{
  "num_hidden_layers": 13,
  "hidden_size": 256,
  "num_attention_heads": 4,
  "num_key_value_heads": 4,
  "head_dim": 64,
  "intermediate_size": 1024,
  "vocab_size": 1512,
  "hidden_act": "squared_relu",
  "norm": "rmsnorm",
  "norm_place": "pre",
  "norm_eps": 1e-05,
  "positions": "rope",
  "rope_theta": 10000.0,
  "rope_fraction": 1.0,
  "qk_norm": true,
  "attn_scale": 0.17,
  "bias": "none",
  "tie_word_embeddings": false,
  "parallel_block": false,
  "extras": ["capped logits"],
  "init": "trunc",
  "init_std_qkv": 0.0189,
  "init_std_o": 0.00372,
  "init_std_up": 0.0189,
  "init_std_down": 0.00186,
  "optimizer": "muon_variant",
  "learning_rate": 0.00891,
  "lr_mult_down": 2.0,
  "beta1": 0.9,
  "lr_head": 0.00891,
  "max_grad_norm": 1.0,
  "warmup_steps": 0,
  "schedule": "wsd",
  "decay_fraction": 0.74,
  "decay_shape": "cos",
  "final_lr_fraction": 0.0,
  "batch_tokens": 65536,
  "max_seq_len": 128,
  "doc_mask": true,
  "train_tokens": 276600000,
  "max_steps": 4221,
  "dataset": "wikipedia_en"
}
MLP neurons of a small language model. Each row is named by its layer, matrix (up: input weights) and neuron, and shows model dimensions 160-223. Each number is 200 + 30 x the weight over its row's rms, rounded and kept within 0 to 999.
Before each neuron's rows, "fires in" lists the words (lower case) most often at its 100 highest values on Wikipedia text that the model never trained on.

fires in: "remained", "became", "more", "most", "considered", "very"
L7.up840,229,174,147,160,199,179,183,165,160,251,232,187,214,188,157,194,203,190,141,207,154,217,199,204,216,188,229,198,231,208,247,241,215,159,187,149,204,252,175,209,186,167,263,232,184,209,195,184,199,155,193,137,228,182,197,184,225,197,167,237,233,253,168,239

fires in: "name", "ranking", "coordinates", "ranked", "title", "included"
L2.up464,181,163,220,169,190,167,237,172,196,243,174,194,222,242,248,199,233,192,156,245,229,180,192,210,165,158,147,196,233,161,187,221,220,171,200,178,186,184,188,247,156,204,188,179,179,178,187,220,166,144,202,172,195,219,194,206,167,210,175,157,172,248,229,196

fires in: "by", "written", "directed", "director", "engineer"
L4.up241,229,189,172,181,178,189,209,235,204,184,253,184,225,181,178,197,172,182,226,225,213,184,182,220,235,172,240,197,170,165,189,162,214,190,176,170,235,173,244,255,193,248,171,201,156,181,190,246,182,156,233,168,213,204,208,189,194,193,191,156,220,188,169,261

fires in: "2022", "2020", "2023", "2024", "2021", "2026"
L2.up416,205,152,214,190,232,228,217,177,237,229,182,225,236,170,222,176,271,155,192,195,159,152,202,197,201,218,201,173,212,165,219,232,172,173,248,165,186,192,138,189,198,197,185,199,176,202,209,256,152,195,190,198,203,165,186,271,207,147,197,214,176,208,193,185

fires in: "of", "all", "among", "amongst"
L5.up348,175,194,209,204,219,193,228,220,210,181,256,210,213,241,239,261,211,224,155,207,164,200,194,164,239,279,205,196,238,211,173,248,209,199,188,170,167,177,230,226,179,259,183,172,245,186,231,181,209,223,197,133,214,197,186,214,160,160,246,205,224,209,198,261

fires in: "more", "000", "sweden", "carolina"
L2.up616,217,229,170,188,238,214,189,221,173,231,195,143,209,193,168,236,170,167,224,169,166,161,236,163,234,205,228,202,220,182,239,182,194,264,175,160,167,216,193,231,226,199,159,242,250,230,213,191,195,176,157,250,219,280,171,190,189,156,202,180,198,238,235,189

fires in: "two", "three", "help", "same", "birth", "five"
L2.up659,221,176,168,183,251,173,211,175,205,200,176,215,239,187,234,166,201,222,183,198,193,185,214,217,195,292,261,171,213,212,202,251,198,223,195,200,178,206,181,190,170,207,179,230,218,220,188,217,181,153,204,192,229,193,223,206,199,201,233,216,188,171,218,200

fires in: "film", "album", "around", "albums", "films", "earth"
L2.up213,185,130,148,165,187,185,224,209,161,227,168,157,254,205,214,215,165,194,139,185,227,186,215,212,191,202,232,206,240,200,158,236,256,223,148,188,164,183,206,187,225,207,209,154,248,189,242,180,219,209,245,210,178,203,191,201,202,202,282,208,187,187,192,188

fires in: "america", "region", "spain", "fc", "europe", "states"
L2.up1023,220,170,177,161,184,208,256,213,211,159,180,210,231,211,225,177,203,246,201,183,188,171,208,260,172,178,216,191,234,156,241,174,225,233,181,217,245,240,242,219,249,258,221,209,169,182,232,176,118,198,206,198,201,203,195,227,189,176,207,220,201,192,167,228

fires in: "during", "until", "before", "since", "of", "to"
L4.up379,230,221,196,197,168,212,181,209,185,148,181,160,204,199,183,215,232,201,160,281,214,130,195,179,251,213,188,144,213,208,206,163,180,209,235,185,164,191,203,206,249,227,164,236,148,189,163,179,227,210,215,211,220,210,250,198,177,178,174,183,193,121,223,253

fires in: "at", "from"
L9.up495,211,188,184,211,206,177,211,164,227,190,215,214,236,177,195,225,207,172,190,159,176,187,179,210,185,231,270,212,238,200,247,175,198,168,166,178,230,198,161,223,184,232,197,245,189,200,216,216,208,214,149,247,187,137,108,151,183,211,186,234,199,248,193,293

fires in: "released", "started", "created", "hours", "formats", "founded"
L4.up811,194,240,185,192,196,203,215,188,166,164,207,223,200,237,220,225,246,192,134,238,210,188,241,218,224,219,175,166,207,206,213,135,186,176,222,121,197,249,246,176,146,233,199,189,156,231,154,185,164,161,209,205,221,195,260,201,238,198,209,174,176,130,226,251

fires in: "more", "most", "very", "not", "so"
L5.up909,212,154,165,176,218,204,174,184,163,220,239,239,136,212,208,221,185,193,192,228,173,190,211,218,184,187,201,215,179,232,254,223,198,182,160,221,177,226,156,246,128,160,210,235,215,197,146,227,189,189,161,240,223,239,210,150,207,264,239,257,231,230,243,202

fires in: "were", "according", "decided", "surface", "was"
L4.up890,250,209,215,206,157,193,220,221,182,187,188,233,190,186,209,218,242,172,185,164,198,131,191,151,236,170,266,195,195,260,155,190,175,160,242,209,188,246,189,174,189,235,180,176,180,260,295,166,207,157,164,203,171,216,156,177,162,167,205,151,148,193,181,216

fires in: "at", "atlas", "battle", "pacific"
L10.up915,145,178,238,204,232,206,209,180,144,160,174,184,207,146,217,227,219,172,169,238,230,232,206,194,163,197,228,189,203,198,170,178,202,189,238,158,237,178,193,219,172,252,174,267,191,229,259,236,203,178,197,229,210,168,185,163,134,212,182,230,223,172,200,255

fires in: "0", "one", "is", "same", "02"
L2.up574,186,177,210,210,195,160,210,190,163,179,220,191,240,215,206,200,205,214,222,237,156,236,172,172,145,201,221,160,187,226,266,209,211,172,226,266,191,179,160,223,202,212,191,205,166,166,193,201,171,212,213,296,209,238,163,177,229,205,190,172,209,189,193,186

fires in: "went", "lost", "media", "signed", "medal", "medical"
L2.up829,176,177,230,161,165,206,165,202,213,191,222,149,183,226,219,191,214,183,178,180,129,232,193,199,190,244,183,193,223,214,226,264,177,205,240,163,189,228,211,255,186,238,213,159,195,217,208,163,230,244,231,149,225,212,193,243,180,241,122,199,178,237,272,177

fires in: "university", "school", "college", "court"
L2.up43,214,151,214,182,195,212,236,224,238,213,247,142,210,171,216,265,137,208,213,217,200,213,231,175,190,179,228,175,217,168,185,257,207,262,161,187,137,209,164,215,212,216,213,231,239,167,216,201,208,178,205,133,177,173,276,225,156,199,152,188,210,203,215,181

fires in: "this", "germany", "german"
L2.up725,272,184,208,150,203,255,208,170,174,179,197,230,148,179,227,200,166,259,226,193,182,169,192,184,242,227,206,141,183,204,179,200,200,191,227,210,128,210,185,240,151,183,247,158,148,182,163,204,263,167,157,242,224,211,206,138,246,235,185,205,201,154,212,198

fires in: "made", "series", "make", "score", "scored", "adventure"
L5.up866,219,220,192,143,223,189,226,197,213,169,205,209,226,279,180,218,137,227,161,172,200,204,237,222,214,225,187,234,264,204,196,203,230,194,201,182,195,197,194,219,159,198,206,157,204,194,203,207,206,179,222,181,134,162,205,171,218,190,188,206,175,240,184,176

fires in: "name", "history", "king", "story", "cameo"
L5.up972,226,192,197,140,192,206,178,169,148,219,187,200,214,206,179,235,178,133,161,236,232,244,182,208,223,176,141,152,243,182,197,173,196,162,240,180,158,219,224,205,201,179,191,226,191,211,227,185,252,204,220,201,216,203,231,179,201,203,174,177,185,257,202,273

fires in: "17", "18", "19", "16"
L2.up903,215,195,194,245,210,134,231,173,170,170,160,196,223,247,181,162,173,197,224,181,182,207,182,199,158,204,194,156,219,166,208,192,216,180,194,211,162,171,214,179,175,166,132,234,192,169,137,157,214,223,178,203,169,218,167,223,195,177,190,124,239,209,242,230

fires in: "this", "first", "largest", "was"
L5.up644,241,204,167,175,167,184,240,125,212,199,237,188,276,205,211,213,171,201,235,174,237,233,241,231,196,169,155,176,222,195,201,245,203,213,199,223,181,164,240,246,168,206,196,173,180,137,184,271,129,165,196,207,195,189,178,172,221,190,188,233,204,182,168,195

fires in: "built", "established", "founded", "created", "started", "opening"
L2.up371,210,244,194,172,172,219,249,207,145,198,203,169,244,227,203,222,139,180,130,201,159,218,177,191,204,180,244,144,230,199,214,168,163,225,218,172,199,203,233,206,207,183,203,215,223,245,171,179,228,171,254,243,206,207,235,171,178,192,163,172,202,131,183,246

fires in: "his", "has", "had", "first", "s", "a"
L10.up476,188,159,182,211,178,218,189,223,202,240,220,230,165,199,188,234,178,215,193,219,202,194,181,193,160,178,153,208,219,150,198,229,170,196,157,214,248,234,197,230,227,219,154,211,176,186,238,227,178,174,202,204,228,194,220,178,120,156,263,183,163,191,232,211

fires in: "be", "now", "when", "is", "formerly", "also"
L9.up945,217,209,185,233,246,185,193,143,210,238,213,258,191,210,201,176,206,179,205,185,218,176,244,187,185,227,215,218,260,211,192,190,190,150,235,170,266,202,245,202,186,148,173,179,207,219,218,203,200,218,201,172,216,158,189,173,190,271,167,211,185,224,159,220

fires in: "by"
L4.up138,195,127,227,209,209,247,230,186,255,207,206,161,225,171,204,205,206,195,250,277,215,142,185,194,164,176,211,210,176,207,179,181,213,195,180,203,254,199,243,239,191,210,181,180,200,166,177,222,166,244,267,184,196,194,236,180,184,246,233,136,161,186,175,227

fires in: "she", "he", "even", "event", "go"
L7.up312,184,161,183,231,162,169,168,240,137,224,283,189,126,197,182,188,118,156,184,201,164,210,216,190,195,229,220,192,239,186,205,168,175,165,184,219,187,180,255,168,246,236,161,209,200,210,224,226,191,220,189,221,161,205,245,214,191,231,223,174,194,211,193,198

fires in: "been", "still", "without", "also", "tennessee", "millennium"
L2.up58,248,186,260,202,213,165,192,173,218,173,197,240,193,174,186,248,241,216,201,202,255,179,191,274,187,194,237,216,232,165,233,165,192,196,235,216,194,179,167,208,188,257,157,173,194,205,139,170,168,217,183,186,217,142,151,175,206,237,223,223,237,170,193,228

fires in: "more", "most", "another", "own", "smaller"
L4.up874,265,209,174,210,192,210,263,145,154,223,210,202,190,249,236,209,188,172,190,226,213,217,173,205,200,219,212,164,123,232,177,162,166,222,191,256,196,238,152,191,212,182,169,190,195,209,208,210,215,169,204,240,190,189,208,138,222,160,174,221,204,269,201,248

fires in: "year", "awards", "research", "police", "arts", "recently"
L4.up801,179,167,252,230,193,222,201,192,214,159,240,158,183,200,234,171,173,223,155,193,242,195,208,215,172,181,238,208,134,243,237,162,244,178,163,198,222,142,207,159,194,157,282,257,197,227,218,200,219,211,234,218,223,200,188,203,188,181,196,204,233,194,169,189

fires in: "his", "he", "her", "whose", "this", "it"
L2.up194,205,221,267,177,184,191,218,222,185,151,208,174,149,151,269,217,196,192,212,147,124,212,201,156,208,240,201,159,153,207,205,224,237,145,180,231,159,181,196,205,175,179,219,208,231,175,160,198,209,232,153,234,247,179,212,144,254,197,201,215,138,155,205,208

fires in: "new", "old", "news"
L5.up145,144,217,240,224,195,215,203,185,195,211,185,186,191,171,170,203,204,215,205,199,153,214,238,166,138,213,183,180,163,153,165,201,163,216,210,197,216,161,117,178,153,204,237,227,128,253,179,164,189,186,227,169,186,233,119,174,156,216,241,182,158,168,205,183

fires in: "career", "record", "total", "recorded", "recording", "time"
L2.up46,179,184,146,233,240,195,194,174,232,189,224,225,249,150,155,181,145,231,166,180,219,226,166,185,166,175,153,178,163,211,228,169,227,182,228,245,172,151,236,220,212,222,179,176,218,212,186,190,226,209,183,177,219,186,236,229,158,195,184,205,216,184,174,143

fires in: "women", "soldiers", "people", "officers", "citizenship", "workers"
L4.up605,198,206,133,221,216,163,243,254,180,175,181,200,218,161,211,207,211,193,216,235,185,171,206,197,134,170,191,232,165,164,256,176,173,179,218,187,226,216,222,228,218,187,188,212,219,247,191,239,209,206,255,183,144,165,269,193,249,190,255,186,157,200,231,279

fires in: "have", "has", "had", "ferencváros"
L4.up634,192,200,169,184,152,212,219,203,186,217,225,233,228,227,158,198,194,194,157,212,190,157,199,193,237,204,206,189,167,216,230,207,153,187,174,260,203,206,215,172,181,170,171,177,149,178,211,199,196,203,201,256,219,200,182,180,164,203,225,250,243,196,206,209

fires in: "of", "modern", "michael", "models", "model", "reggie"
L5.up951,146,188,218,136,240,204,231,187,200,145,196,251,202,207,211,230,211,159,205,185,175,152,228,259,223,234,219,199,237,234,219,194,186,211,162,159,204,163,199,237,247,271,259,191,249,200,191,166,156,162,211,147,171,209,242,191,243,178,241,197,200,228,206,218

fires in: "name", "born", "title", "total", "together"
L2.up805,221,167,199,166,202,151,219,204,195,230,210,204,185,107,203,187,115,176,155,182,225,212,210,182,196,216,200,204,233,167,186,218,223,184,189,225,141,194,172,161,209,211,176,222,263,150,155,221,190,133,230,210,130,253,159,219,194,200,205,177,148,216,211,208

fires in: "county", "united", "city", "town", "university"
L2.up124,180,203,177,222,139,211,182,219,254,195,183,250,200,197,209,210,160,164,244,212,245,261,191,186,225,235,207,176,226,189,174,251,222,245,187,166,146,175,205,157,195,186,163,223,186,217,158,204,208,213,189,179,230,191,211,163,227,170,237,204,206,202,169,197

fires in: "road", "street", "embassy", "harvard", "room"
L4.up87,198,195,174,168,200,226,207,182,149,205,236,186,205,203,250,175,205,202,180,220,251,234,230,123,243,245,136,158,184,181,199,183,211,200,169,170,176,189,211,180,203,175,239,122,207,202,251,192,203,222,247,209,181,231,278,188,231,138,214,207,196,209,214,217